Weights of a small transformer language model.
Size: width 192, 4 heads of 64, MLP 384 SwiGLU, vocabulary 1624.
Architecture: no biases in attention or MLP, tied embeddings.
Training: a variant of Muon for these matrices, 172M tokens.
MLP neurons of a small language model. Each row is named by its layer, matrix (gate and up: input weights) and neuron, and shows model dimensions 128-191. Each number is 128 + 24 x the weight over its row's rms, rounded and kept within 0 to 255. A neuron's up and down rows have the sign that makes its largest values positive.
Before each neuron's rows, "fires after" lists the tokens most often just before its 100 highest values on Wikipedia text that the model never trained on.

fires after: " U", " l", " L", " the"
L9.gate228 [141 142 144 133  97 142  83 118 143 128 145 128 147 126 177 157 119 141 140 163 121  94 104 111 151 161 102  87  95 125 120 156 160 134 114 144 162 121  92 151  90 165 122 100  96 131 106 120 153 156 196  88 134  89 152  82 117 131  96 107 112 134 116 161]
L9.up228 [145  80 153  86 111 101  85 171 155 151  95 129 107 112  95 100 198  94 158 107 128 156 112 111 102 138 135 100 159 103 143 134  93 148 126 147 141 146 186 129 136 144 117 116 169 132 131 132 152 105 144 127  98 122 109 151 113 113 130 142 128 153  89 118]

fires after: " ", " |", "ip", "1", "%", "it"
L18.gate284 [182 127 131  80 166 163  76 123 149 152 146 143 148 129 185  94 148 137 112 163 153  96 127 171 177 111 110 105 114 138  96 150  73  97  91 107 160  86 121 186 109 111 116 129 168 139 110 120 103 125 159 124  97 125 142 155 158  98 121 104 140 135 150 141]
L18.up284 [213 123 117 132 121 156 118 124 160 135 119 151 125  80 133 159 149 134 108 138 185  92 186 134 123 137 148 166 143 134 130  90 144 144 125 112 126 103 136 124 150 121 145 105 168 110 127 101 118 133  86 108 102 144 124  98 154 112  83 141 138  76  76 122]

fires after: ".", " ex", " C", "x", " p"
L20.gate192 [114  92 131 139 144 141 105 109 120 137 166 135  93 126 163 133 136 122 151  97 127 144 104 101 123 122 121 121 175 127 117 142  94 154 121 143 154 148 109 144 121 173 132 103 127 148 115 148 123 160 112 158 170 132 117 113 162 173 136 119 106 123 110 121]
L20.up192 [ 88 141 104 109  70  33 118 104 149 133 118 134 125 139 128 115 147 108 130  51 134 179 130 108 138 104 106 145 163 102 104 124 132 117  81  96 128 154 143 151 152 162 142 107 140 130 112 163 152 104 140 120 126  97 128 121 135 137 104 142 136 117 132 135]

fires after: " A", " be", "A", " ("
L8.gate359 [135 162 171 147 115 158 134 160 150 120 122 139 129 123 101 161 164  99 127 173 155 156 111 122  86 130 147  80 129  92 146 147 158  86 108 110 109  88 123 159 109 138 115 129 100 125 119 186 141 151 129 152 110 118 135 123 151 114 127 142  95 130  89 129]
L8.up359 [127 154 139 154 131 106 130 125 119 104 141 110 121 170 134 142 144 101 112 181 176 171 100 149 131 130 147 120 132 146 128 119 147 123 148 131 128 103  97 148 111 149 102 103  93 120 112 129 122 146 163 117 128 137 148 102 113 162 109 111 101 116 121 140]

fires after: "v", "k", "ov", "j", "b", "ev"
L18.gate309 [156 150 114 111 169 173  87 121 165 124 170 143 113 119 156 133 141  85  95 139 131 136  97  86 124 126 146  87 148 142 102 132 129 141 167 142 120 122 162 134 185 137 124 101 132  97 157 132 121 133  71 124 137 128 130 176 116 137 137 101 123 117 143 156]
L18.up309 [147 138 125 181 126 137 153 106 110 138 143 150 124 103 158 135 142  95 125  80 120 107 109 127 136 140 146 100 151 104  86  92  99 102 147  89 113  91 132 133 144 119 115 104 122 165 116 141 155 150 109 123 117 133 135 161 129 186  83 156 148 147 149 107]

fires after: "\n", ")", "-", "om"
L7.gate100 [145 108 124 121 136 116 144 130 139 171  79 144 131 152 104 163 117 108 101 138 120 119  88 105  99 105 170 171 113 154  93 159 133 101 129 135 101 121 128 170 117 129 121 151 114 155 128 136 108  93 138  95 121 110 140  95  80 127 104 105  93 149 113 158]
L7.up100 [129 139 129 136 162 123 165 120 136 122 165 129 155 153 156 151 135  98 101 103 117 140  91 129 134  81 118 111 142  96 112 131 100 140 103  77 142 160 103 165 143 125 165 127 121 124 106 140  86 117 133 149 147 143 149  83  90 113 145 139  97 152 158 174]

fires after: "\n", ")", " M", " m"
L4.gate54 [108 183 107 122  79 139 125 122  95  88 124 134 123 169 129 143 104 129 113 101 103 117 117  93 128 122  99 127 121 159 137 130 117 141 120 167  85  94 127 128 117 137  98 114 156 132 112 129 126 135 169 165 130 112 128 141 157 168 134 131 129 107 130 129]
L4.up54 [102 139 127 118  84 139 136 145 112  98 130 102 119 162 161 120 110 129 127 118  97 152 149 129 102 111  60 117 154 135 125 140 108 150 143 155  78 123 130 129 108 155  98 141 154 149 108 120  99 130 158 150 132 128 114 158 137 160 151 111 163 122 137  97]

fires after: " T", "e", " t", " w", " sub", " F"
L12.gate59 [137 147  99 169 163 133 130 141 101 144 154 146 115 151 111 132 133 154 140 152 147 125 108 137 124 110 140 137 131 133 116 148 165 111 139 113 167 117 142 141 132 138 123 110 108 143  67 117 105 119 127 138 107  80 169 128 135 149  99 119 113  76 132  95]
L12.up59 [151 141  90 108 161 127 105 150 129 145  97 123 126 117 140 146 188  83 135 129  74 187 119 151 101  71 111 116 122 144 112 131  96 174  97  97 151 148 127 121 191 121  91 113 119 113 110 116  96 115 136 141 114 120 163 136 109 173 101 145 155 124 102  69]

fires after: " fl", "l", " Bl", " r", " bl", " R"
L13.gate16 [105  92 135 160 123 205 159 116 148 125 133  93 115 145 127  93 107 145 106 123 139 148 100 116 105 100  97 107 121 163 110 138 142 167 123 139 157 133 146 142 107 181 116 113 110 126 105 176 142 155 117 139 148 134 132 123 147 131 129 127 146 161 168 129]
L13.up16 [114  98 152 112 149 155 122 116 141 142 127  77 131 152 168 120 147 126 128 110 102 144 145 108 126 139  99 126 146 161 133 110 160 128 104 107 111 107 114 204 116 128 151 133 107  98  89 125 125 140  92 120 154  88 130  83 121 122 114 134 135 139  97 134]

fires after: "\n", " w", " c", "er"
L8.gate228 [132 119 117  73 113 185 127  76  95  99 197 142 102 148 166 103 137 139 170 136 155 148 154 135 151 107 136 115 157 135 131 175 116 114 103 115 125 129 151 116 129  97 134 130 133 128 119 120 120  94 112  90 114 139 146  75 103 148 145 105 111 126 111 155]
L8.up228 [130 116 101  89 114 106 107 143  67  99 175 111 121 152 152 138 144 142 141 115 121 174 114 135 141 111 133  99 171 130 118 140 130 147 124 107 126 133 147 110 140 136 117 154 152 131 122 104 114 117 119 131 110 100 126 143  77 135 134  76 124 104 179 144]

fires after: "e", "u", "it", "re", "ment", " Re"
L16.gate200 [118 112  86  90 124 120 128 110 138 121 116 114 129 130 164 176 136 136 146 147 141 130 130 101 144  84  78 111  93 125 150 139 170 166 145  76 107 150 118 129 125 124 137 147 124 146 138 130 110 163  92 102 132 153 108 129 154 136 118  90 179 123 116 133]
L16.up200 [122 108 134  93 123 149 141 129 115 114 130 126 103  78 155 129 158 101  93 201 178 148  94  89 101 132 136  58 155 147 144 101 106 127 117 129 120 112 129 123 130 163 108 106 116 147  91 138 119  75 101 155 120 127 127 124 144  90 133 164 152 129 137 110]

fires after: "ember", " j", "ed", "ers", "ident", "red"
L14.gate334 [116 146 107 155 181  82 102 140 148 156 148 154 116  90 147 111 121  92 152 137 138  83 140  98 111 132 108 125 138 126 109  73 160 121 133 129 144 119 123 121 109 101 135 151 174 146 106 110  87 125 132 128  94 131 127 111 138 135 118 145 105 167 146 185]
L14.up334 [ 84 176 128 133 102 146 122 166 139 140 132 134 100 104 143 115 121 128 148 113 114 102 155 148 112 107 113  93 172 117 112 103 126 139 120 110 103 145  99  91 123  89 143 152 149 149 134  98 128 100  90 156  92 117 156 159 192 132 110 144 113 164 102 130]

fires after: " R", " M", "e", " St", "c", " Can"
L4.gate81 [118 176 140  62 141 158 131 107  94 105 133 155 137 113 132 110  98 122 100 113 136 101 161 154 105 121 122 123 117 104 158 102  77 109 136 131 104  73 158 166  98 125 100 160 130 114 108 164 101 109 123 153 161 113 127 120 117 133 113 145 136 118 101 138]
L4.up81 [ 70 138 131  90 136 166 143 117 108  78 113  78 122  93 116 122 125 149  84 103 156  84 184 159 119 120  94 159 108 100 136 124  66 124 144 100 117  77 149 138  80 154  97 155 113 164  98 151 113  79  67 167 107 143 134 136 132 105 118 153 115  91 111  96]

fires after: " Gr", "her", "ther", " gr", "v"
L11.gate3 [121 117 123 152 104 111 135 127  84 140 169 125 110 116 142 119 148  89 136 169 108 123  98 117 176 139 135 136 142 135 113 107 173 113 102 200 136 144 123 130 141 124 105 105 178 109  99 169 143 164 120 135 148 118 116  83  86  74 111 130 132  82 166 151]
L11.up3 [ 95  86 146 137 124  48 114  99 125 144 145 117 133 138 119 129  83 122 120 122 127 130 125 104 128 137 185 147 159 154 104 138 110 134 155 120 114 132 139 137 145 127 140 119 165 122 144 158 218  82  98 119 114 128 129 107 113 157 109 124 116 107 151 104]

fires after: " R", "-", " (", " \"", " r", " the"
L9.gate372 [119 180  91 122 101 139 149 139 104  92 102 107 113 102 135 118 125 163 176  61 123 158  98 195 127  94 168  99 120 135 160 107 132 122 128 163 140 121  96 104 172 126 122 130 140  92 148 122 134 150 129 149 160 135 113 110 122  86 162 115 121 122 124 144]
L9.up372 [139  73 101 141 105 104 139 171 124 143 145 149 157 124 133 123 117 134 168  91 123 118 136 178 141 111 147 166 129 126 162 163 131 109 111 157 119 116 127 127 144 145 120 143 139 107 136 133 120 124  76 159 102 129 157 165 126 126 136 156 131 101 114 152]

fires after: "–", " sc", " P", "y", " S", "S"
L22.gate298 [159 108 141 132  87  98 141  91 115 151 126  75 172 101 116 147  69 109 151 153 130 123 162 116 128 171 148 149 180  89 155 116 123 123 108 153 103 107 119 142 127 102  97 145  72 117 100 137 129 140 130 124  78 112 128  90 139 125 108 120 160 118 128 181]
L22.up298 [144 162 148 105 136 164 125 137 140 110 161 138 132 149 111  67 131 138 110 134 110 131 131 126 126 154 109 128 174 130 121  75 116 107 143  98 124 114  97 172 120 107 142 174  95 118 114 117 137 130 155 146  86 147 103 135 146 116 132 142 128  91 109 163]

fires after: "st", "ad", " d", " st", " r"
L13.gate127 [118 130 147 133 112 111 158 179 150 113 139 147  98 113  90 132 160 164 144 114 176 147 141 127 120 114 128 167 159 172 120  74 147 152 117 106 109 116  96 117 124 115 120 120 140 137 123 130 146 118 104 123 134  66 131 177 141 168 120 159  89 151 143 113]
L13.up127 [138 145 153 139 101 147 111 189 118 141 160 123 107 124  90 173 120 161 173 163 154 143 138 151 119 145 151 125 124 135 148 128 132 129 102  92 108 149 116  89  87 143 144 151 131 127 114 145 150 165 150 129 112  86 139 140 123 161 133 168 121 122 143 127]

fires after: " L", " l", " m", " O", "ro", " o"
L12.gate233 [130 120 157  86  86 127 101 126 161 100 114 101 139  88 131 147 114 136 100 128 107 129  86 127 139 145 125 158  98 124 150 147 100 127 165 145  87  80 141 157 143 103  79 139 153 122 115 106 174 153 138 117 133  89  92 115 123 124  83 112 156 131  80 106]
L12.up233 [148 115 158 119 135 112  74 126 139 129 120 155 111  66 163 123 152 131 130 107 151 143 150 110  97 191  95 125 126 155 134  98  82 138  92 110 144  71 160 120 113 153 141 153 143 110 129 137 130  87 150 125 126  80 142 141 165 110 120 133 117 111 101  84]

fires after: "\n"
L4.gate252 [ 99 156 163  98 138  93  94 116 151 152  82 139 130 131 116  94 128 167 121  71 124 114 118 120 116 156 125 129 142 149 104 161 132 157 109 112 144 143 121 133 151 115 116 111 110 136 132 104  93 168 143 103 176 133 141 103 128 127 147 114 138 165 171 171]
L4.up252 [144 151 135  90 176 100 117 136 101 141  97 122 137 165 129 109 133 140 166  84 109 106  83 107  98 166 116 163 145  94 101 108  86 131 139 101 126 175 135  79 101  83 127 121 111 122 154 123  90 136 166 124 173 132 168 139 164 130 145 125 102 183 156 142]

fires after: " S", " f", " w", " F", " Y", " s"
L10.gate306 [151 167 165 180 114 155 138  50 138 103 125 122 132 183 112 136 127 130 185 123 183 163 141 132 144 113 155 181 160 101 127 159 167 143 144 124 154 161 160 161 152 142 133  76 136 126 140 146 132 102 132 132 144 100 106 138 158 151 138  81 137 125 159 139]
L10.up306 [153 150 150 134  94 129 178 106 140 130  74 142 108 121 123 124 129 141 141 119 130 153 130 112 110 124 123 128  99  51 180  99 137 100  97 145 151  98 161 141 128 141 110 120 171 139 106 110 116  85 154 160  92 113 121 107 124 184 108 120  95 163  89 124]

fires after: " st", " M", " H", " ch", "u", " He"
L6.gate238 [151 132 142 185 121 123 123 112 127 100 140 117 111 144 138 126 196 115  90 128 122  87 134 113 131 130 138 105  91 142 103 122  92  84 134 100 133 122 139 183 148 107 137 149 131 121 158  88 153 147 127 100 117 140 137 131 115 119 105 153  94  99 135 103]
L6.up238 [ 99 130 157 104 112 171 142 128 127 149 145 135 130 137  95 127 129 157 175 116 134 170 117 118 121 157 103 123 144 149 122 148 163 176 120 122 109  99 183 156 130 141 106 119 151 152 146 137 175 135 190 141 118 143 113 144 149 176 180 140  63 126 120  98]

fires after: " =", "her", "ther", "y", " he"
L11.gate176 [118 126 151 114  96 129 118 155 147 144 111 121 122 140 160 141 122 109 189 107 137 127 112 142 128  99 129 121 147  97 129  74 119 116  94 176 111 148  84 122  95  95 161 165 110 133 135 173 153 125  92  85 106 115  77 106 135  84 149  95 110 126 137 126]
L11.up176 [104  91 108  70 119 119 142 128 117 124 145 122 113 113 125 131  84 115 132 116 143  88 114 145 164 137 155 127 155  99 128 149 104 124  95 146 115 139 121 120 117 125 127 138 154 132 119 115 133  84 130 145 131 155 111  95 110 156 114 117 121 136 170 159]

fires after: " was", " the", " and", "f", " is", " ad"
L16.gate82 [102 104 130 112 130  77 128 126 121 138 100 129 103 145 138 120 143 113 141 115 133 135 176 150 136 127  80 110 134 173 140 118 122 147 128 132 142 109 108 106 113 102 169  98 107 122 142 139  78  72 143  96 135  99 126 115 139 150  96 147 154 136 143 110]
L16.up82 [111 109 128 128 134 123 180  92 148 155 113 108 120 129 124  75 152 133  71 108 113 142 188 104 164 163 140 113 140 147 111 200 142 141 107 122 162 125 106 130 118 134 105 155 129 148 124 103 128 137 158 115 122 133 118 146 111 139 124  96  99 133 142 102]

fires after: " ad", "u", " the", " The", " s", " ex"
L13.gate98 [116 137 131  77 138 102 135 153 146 142 121 146 134  96 150 102 153 131 151 136 157 180 120 136 103 144 133 104 127  97 104 112 161 117 136 117 114 164 117 121 107 142 128 141 118 112 149 123  97 106 153 102 133 110 145  98 143 140 160 168 107 156 109 110]
L13.up98 [156 100 138 127 149 124  96  96 131 151 150  96 150 142 133  99 139  85 121 102 131 165 128 148 119 156 125 141 106 112  83 140 146 118  96  88 155 128 126 143 111 121 146 138 156 123 116 130 136 148 150 142 160 131 110 136 154  88 142  84 104 132 123  99]

fires after: " R", " pro", " r", " s", " w", " re"
L10.gate58 [ 70 120 117 126 130 124 153  85 152 119  83 105 125 127 115  92  85 134 155 127 172 158 148 183 154 124 131 118 155 129 141 134 133 125 110 160 157 131 123 162 150 108 120 105 141 108 150 116 157 130 106  92 136  91 152 118 134  99 121  36 146 157 105 153]
L10.up58 [129 107 120 175 120  99 104  90 114 104 102 134 108 120 153 110 104 103 151 137 128 191 176 162 137 119 107 150 122 103 145 186  99 117 121 137 106 122 112 143 137 143 160 159 122  80  79 132 108 100 134 131 100 139 126 116  99 125 121 154 124 102 113 132]

fires after: " p", "p", "it", "re"
L9.gate143 [115  91 135  86 111 135 144 154 123 143 176 104 121 102 178 140 161 109 149 126 171 170 155 135 130 113 121 134 114 138 130 119 101 170 106  86 132 133 109 166  75 170 154 129 125 149 133 118 122 104  82 118 115 134  96 112 127  91 119 139 154 109 106 124]
L9.up143 [133 113 114 108 145 192 136 120 141 171 147 147 113 114 115 171 115 114 137 140 156 156 121 135 137 108 109 141 125 142 139 132 121 156 119 147  92 158 152  91 128  59 120 102 131 108  77 161  92 119 106 166 125 114 120  92 153 113 134 150  71  89  94 167]

fires after: " c", " v", " C", " V", "C"
L12.gate57 [158  89 169  92 110 103 152 108 124 133 106 159  94 112 122 122 133 119 124 113 153 128 101  79 150  89 145  79  95 149  98 123  90 116 137 107 113 126 141 165 138  83 161 126 118 141 145 128 127 116 144  97 132 149 133 165 136 181 126 117  82 158 106 114]
L12.up57 [138 108 128 175 111 131 113 134 106 111 127 117 111 107 183 120 124 150 144 128 120 101 119 127 116 106 117 159 131 143  99 122  91 158  97 129 126 111 122 154 120 101 116 143 149 141  88 156 121 147 129 123 168 158 116 101 126 101 178 124  84 148 151 128]

fires after: " Can", " R", "al", " Aust", "on", "A"
L14.gate346 [111 130 156  84 104 124 140  81  95 110  88  89  88 119 137 117 130 118 128 116 149 119 127 157 111 128 145 125 107  91 131 121 125  88 134 123  93 100 116 158 123 152 118 155 118 105 113 128 147  95  87 104 173 150 107 132 156 116 150 134 128 110 109 120]
L14.up346 [129 179  99 111 105 108 141 123 132 142 131 129 125 103 104 119 143 126 125 105 135  94 145 142 104 156 127  83 119 144 131 122 104 134 145 147 135  89 109 152 115 123 118 137 128 122 128 141 109 145  97 162 150 136 129 184 153 112 142  44  70 149 123 154]

fires after: " m", " A", " M", "A", " ("
L10.gate201 [104 162 151 132 134 127 146 105 159 152 143 126 150 153 158  98 133 103  96 139 102 131  98 103 155 146 131 142 127 118 127 170 165  96 106 111 135  86 114 157 128 110  85 135 110 163 157 135 171 159 118 104 155 138 105 101 145 117 170 102  80 117 106 148]
L10.up201 [ 99 167 149 118 125  92 134  89 143 112 143 136 128 144 180 152 160  59  70  97 114 136 107 134 119 151 164 131 111 133  93 146 137  90 143 116 159 149 134 112 106 103 119 123 105 130 106 146 180 150 129  94 149 141 102  93 107 148 105 144 104 114 117  97]

fires after: " R", " r", " comm", "and", " tr", " d"
L12.gate343 [ 96 102 106 119 106 126 139 138 121 128 104 157 118 159  93  79 178 142 174 110 115 100 141 153 148  69 133 149 130 172  97 121 123 132 151 116  85 111  97 169 146 156 134 136 131 156 142 138 171 138  87  70 120 103 123 161 121 110 133 134 106 124 169 145]
L12.up343 [154 100 139  82 103 126 112 121 105 126 107 163 150 132  63 114 112 141 145 102 119 128 142 179 105 125 159  99 157 161 113 141 145 114 131 142 102 122 126 157  95 179 104 139 149 181 147 139 163 136  86 133 120 129 144 129 142 115 114 118  93 127  94 129]

fires after: " G", " f", " S", " B", " m", " s"
L6.gate218 [137 174 118 151 100 140 175 102 153 124 111  93 129 110 133 130 104 131 117 146 124 120 129  93 139 132 112 169 123  99 151 124 179 174 139 141  86  85 151 135 113 128 135 143 174 137 139 154 117 186 151 131  93 126 121 143 120 163 145 140 162  91 132 127]
L6.up218 [123 171 156 162 150 128 140 133 172 183  89 134 170 163 137 154  91 110 104 158 123 131 147 106 110  95 148  99 129 106 155 123 159 126 132 125 113 129 137 124 141  85 105 115 169 114 132 133 108 149 138 135 124 110 110 126 146 136 146 139 113 131 116 103]

fires after: " ", "1", " |", " G"
L21.gate185 [134 147 110 103 123 173 101 132 161 137 113 108 130 117 157 130 123 156 146 106  92 108 130 132 154 132 139 129  98 128 119 176 113 133  99 125 140 139 123 157  95 145 136 167 143 159 128 107  99 103 152 124 148 110 113 152 146 133 123  84 115 118 135 127]
L21.up185 [148 106 146 143 157 111 156 116 141 113  81  94 137 111 124 120 132 136 122 131 178 103 146 135 160 162 132 101 140 122 144 126 130 123 109 115 121  93 136 137 139 111 136 101 113 125 138 137 135 176 163 127 169 134 158 133 118 152 142 142  96  99  76 125]

fires after: " re", " Re", "re", " acc", " rec", "-"
L11.gate174 [117 111 142 120 117  92 114 134 127 152  94 146  93 154 146 173  63 122  93 133 153 116  76 147 116 133 140 131 110 141 113 182 129 171 120  95 153 147 164 120 151 148 118 137 134 113 132 138 172 147 122 110 148 111 131 150 158 124 143  70 155  65 149 148]
L11.up174 [ 66 133 167 101  82 117  88  85 112 111  84 150 136 127 128  93 130 124 125 150 148 134 113 136 126 117 157  81 125 161 137 128 140 134  85 173 124 100 108 135  97 169 118 170 150 128 151 127 107  94 129 129 135 120  95 161 127 110 175 144 164 102 169 120]

fires after: " |"
L23.gate133 [114  58 122  88 137 162 159 107 132 126  98 140 130 181 133  91 148 134  96 116 142 131 130 114 116  99 118 105 140 128 139 125  84 153 104 130 130  86  86 135 117 174 114 126  94 129 112 161 124 115 149 105 136 138 136 133 170 112 154 148 114 160 151 109]
L23.up133 [ 86 129 104 105 147 160 136 157 136  90 132 161 169 150 193 128 136 112 113 166 124  97 157 122 157 147 146 148 144 145 138 152 179 108 134  93 112  68  91 155 165 132 130 164 105 136  90 137 114 116 149 165 110 112  99  87 154 129 166 130  97 148 106 106]

fires after: " R", " r", " Ch", " ch", " P", "re"
L12.gate89 [ 63 130 136 154 111 158 151 131  85 112  87 119 105 160 151 116 100 104 128 131 122 136 122 119 101 132  63 132 165 149 119 132 174 124 135 133 153 107 135 143 135 138  93 125 107 138 167 158 122 161 141 154 135 125 138 125 109 141 126 164 117  80 137 172]
L12.up89 [153 104 127 149 103 133 128 155 148 134 102  94 128 177 145 139 154 123 183 121 101 141 100 135 129 132 184 145 122 142  88 108 160 145 130 145 161 171 113 189 117 125 118 147 143 147 101 155 105 125  66  89 155 114 135  95  96 140 117 147 130 138 101 160]

fires after: "\n"
L2.gate232 [129 117 112 122 103 128 111 101 132 126 138 102  73 146 133 128 139 141 154 107 133 122  99 150 113 116 108 146 138 151 114 153 136 133 137 145 111 108 147 129  96 142 117 155 154 130 122 123 159 131 138 118 145 142 174 137 106 125 100  95  85 114 150 181]
L2.up232 [112 137 143  99 106 120 123 118 109 106 133 111 119 116 129 126  94 146 154  80 130 115 110 135 105  98 113 134 173 113 140 105 136 111 119 101 159 130 115 104 113 103 112 136 126 142 154 114 112  97 121 155 169 147 169 123 125 134 145 123  83 149 173 164]

fires after: " ", "v", "k", "ev"
L21.gate160 [147 142 114 115 142 116 123 109 130 154 155  94 116 130 156 138 127 110 146 139  81 119 126  85 132 116 155 110 124 159 111 178 115 167 149  75 159 121 179 145 161 121 130 137 109 126 112 124 109 106 124 152 110 117 127 159 125 127 117 132 156 114 133 125]
L21.up160 [168 117 158 143 138 158  65 154 124 149 128 157  82 140 138 126 136 101 115 153 106  98 176 153 110 161 119 137 161 105 116 114 124 113 115 131 103 161 151 143 145  98  94 143  53 129 147 128 118 122 120 134 100 116 113 150 136 132 118 134 136 171 134 156]

fires after: "\n", "|---|---|---|---", "s", "|---|---", "our", " |"
L13.gate138 [ 79  72 116 127 128 131 125 133  84 119 137 144 153 139 122 107 169 135 140 136 132 160  88 175 105  94  96 106 129 117 176 136 142  94 106  97  89 120 125 132 152 116 143 136 138 129 112 129 132 166 170  80 117  98 146 170 147 102 137  81 190 170 128 145]
L13.up138 [ 99 133 116 115 146 125 117 129 128 102 129 156 157 111 126  75 152 125 103 124 145 128 141 136  94 132 140 136 152 115 174 148  97 135 108 147 112 152  77 116 148 138 110 151  87 129 101 138 123 107 156 158  86 164 107 158 180 113 117  70 144 128 113 124]

fires after: "0"
L8.gate72 [151 146 117 129 122 144 142 135 120 140 124 157 110 164 101 151 140 106 148 156 120 194 110 145 108 156 106  80 125 139 144 189 209 115 121 129 116 116 154 144 134 172 112  97 123 167 123 110 143 142 141 126 153 155 139 120 130  88 123 123 125 137 134  99]
L8.up72 [127 153 102 105 132 159 140 114 116 127 135 112 156 176 147 112 112 121  78  75 134 126  97 114  80 138 120 128 135 123 136 131 138 124 163 127 105 131 134  99  75 105 124 106 116 121 102 146  96 162 127 155  96 130 111 128 176 141 135 121 101 155  96 150]

fires after: " N", " T", " t", " n", "t", "N"
L11.gate6 [167 129 111  90 151 142 117 106 121 121 127 144 117 159 115 138 129 119 102 153 108 108  94  83 114 131 128 158 125  93  81 123 168 137 149 139 148 131 137 147  94 143 102 127 118 121  90  85 109  87  87 158 131 139  96  90 152 143 114 125 130 163 100 110]
L11.up6 [161 150 124 129 132 138 149  98 154 116 101  83 162  85 119 147 142 114 116 183  97 142 145 133 133  91 146 124 149 101 119 162 128 125 159 122 152  95 139 137 147  91 110  93 119  93 133 139 113 116 110  99 137 127 114  91 128 194 148  97  89 145 127  97]

fires after: " he", " B", " res", " s", " loc", " ro"
L9.gate276 [118 122 175 135  89 110 132 167 146 127 136 165 145 104 106 111 125 158  94 143 111 134 125 124 119 144 120 121 118 149 145 141 159 148 122 149 149 109 156 173 136 126 174 135 136 142 151 112 108 140 181 138 154  99  84 135 110 138 144 105 152 132 133 140]
L9.up276 [112 138 148 139 123 119 142 150 135 142 124  95 140 134 121 156 100 158 100 114 125 119 168 119  92 145 100 115 130 116 105 136 134 171 138 132 114 110 148 155 137  98 149  98 125 134 157 151 108 172 148 161 157 117 119 146 131 160 166 109 136  99 164 131]

fires after: "0", "9"
L18.gate323 [144  98  95 170 128 118 165 113 169 163 152 126 138 221 128 117 178 112 101 148  75 165 141 141 153 141 120  95 135 132 139 124 121 176 106 149 108 156 113 110 123 130 126 116 110 117 119 163 156 131 120 137 130 119 137 172 139 141 139  98 166 148 109  80]
L18.up323 [ 92 143 164 114 110 159  87 143 138 118  98 160 177 164 139 121 149 141  67 112 100 122 152 127  94 126 107 118 120  87 152 157 157 158 105 115 167 147 120 118  59 134 141 132 142 102 105 112  97 127  95 164 141 124 102 163 153 140 146 110 104 133 105 117]

fires after: "-", " S", " s", " c", "S", " m"
L8.gate65 [158 108 152 169 124 100 118 137 123 143 127 136 163 129  83 187 106 123 138 184 159 109 150 118 126  81 133 130  99 105 105 171 116  73  63 121  94 119 115 136 119  96 167 122  99 141 161 159 116 120  91 102 112 122  86 110 110 162 103 132 152 119  78 157]
L8.up65 [160 121  97  96 114 129 111  84 105 112 128 156 168 129 177 108 147 118  96 126 111 137 152 124 118  96 117  99 144 161 105 144  94 109 115 115 184 135  87 119 157 162 119 128  91 140 113 109 135 135 167 163 136 137  91 159 128 146 123 147 107 108 123 128]

fires after: " M", "m", "u", " m", "a", "am"
L13.gate334 [131 151 126 159 167 148 105 145  65 134 131 127 151 105 123 131 144  93  99 134 154 139 121  96 167 108 149  67 120 105 128 129 103 120 154 123 137 133 158 176 149  66 123 108 151 128 102 153 140 127 150 125 166 119 119 139  88 125 117 136  66 150 132  69]
L13.up334 [ 80 101 138 133 138 160 153 152 134 145 153 150 148 143 162 166 122 170 178 176 131 151 101 135 135  86 168 109 140 124 128 127 163 123 103 145 156 136 158  89 136 119 100  96 125 137 177 127 161 150 115 135 129 113 112 136 131 111  89 119 124 106  84  93]

fires after: " c", " C", " s", " re", " m"
L14.gate178 [128  83 130 133 114 133 130  94 122 128  97 136  96 143  93  88 124 102 118 133 136 150  61 121 128 106 109  94 105 121 113 161 130 132 126 164 120 128 102 139 144 102 160 135 142 171 139 149 121  97 160 112 129 114  99 138 146 140 105 122 101 125  98  70]
L14.up178 [133 100 146 141 127 159 125 150 127 122 133 193 109 147  99  96 101 114 130 124 164  96 137 125 134  99 104 136 128 151 152 129 151  93 129 155 153 119 150 156 107  82 106 126 101 150 164 136 104 149 152 110 119 146 146 142 126 120 106 140  98 103 108 121]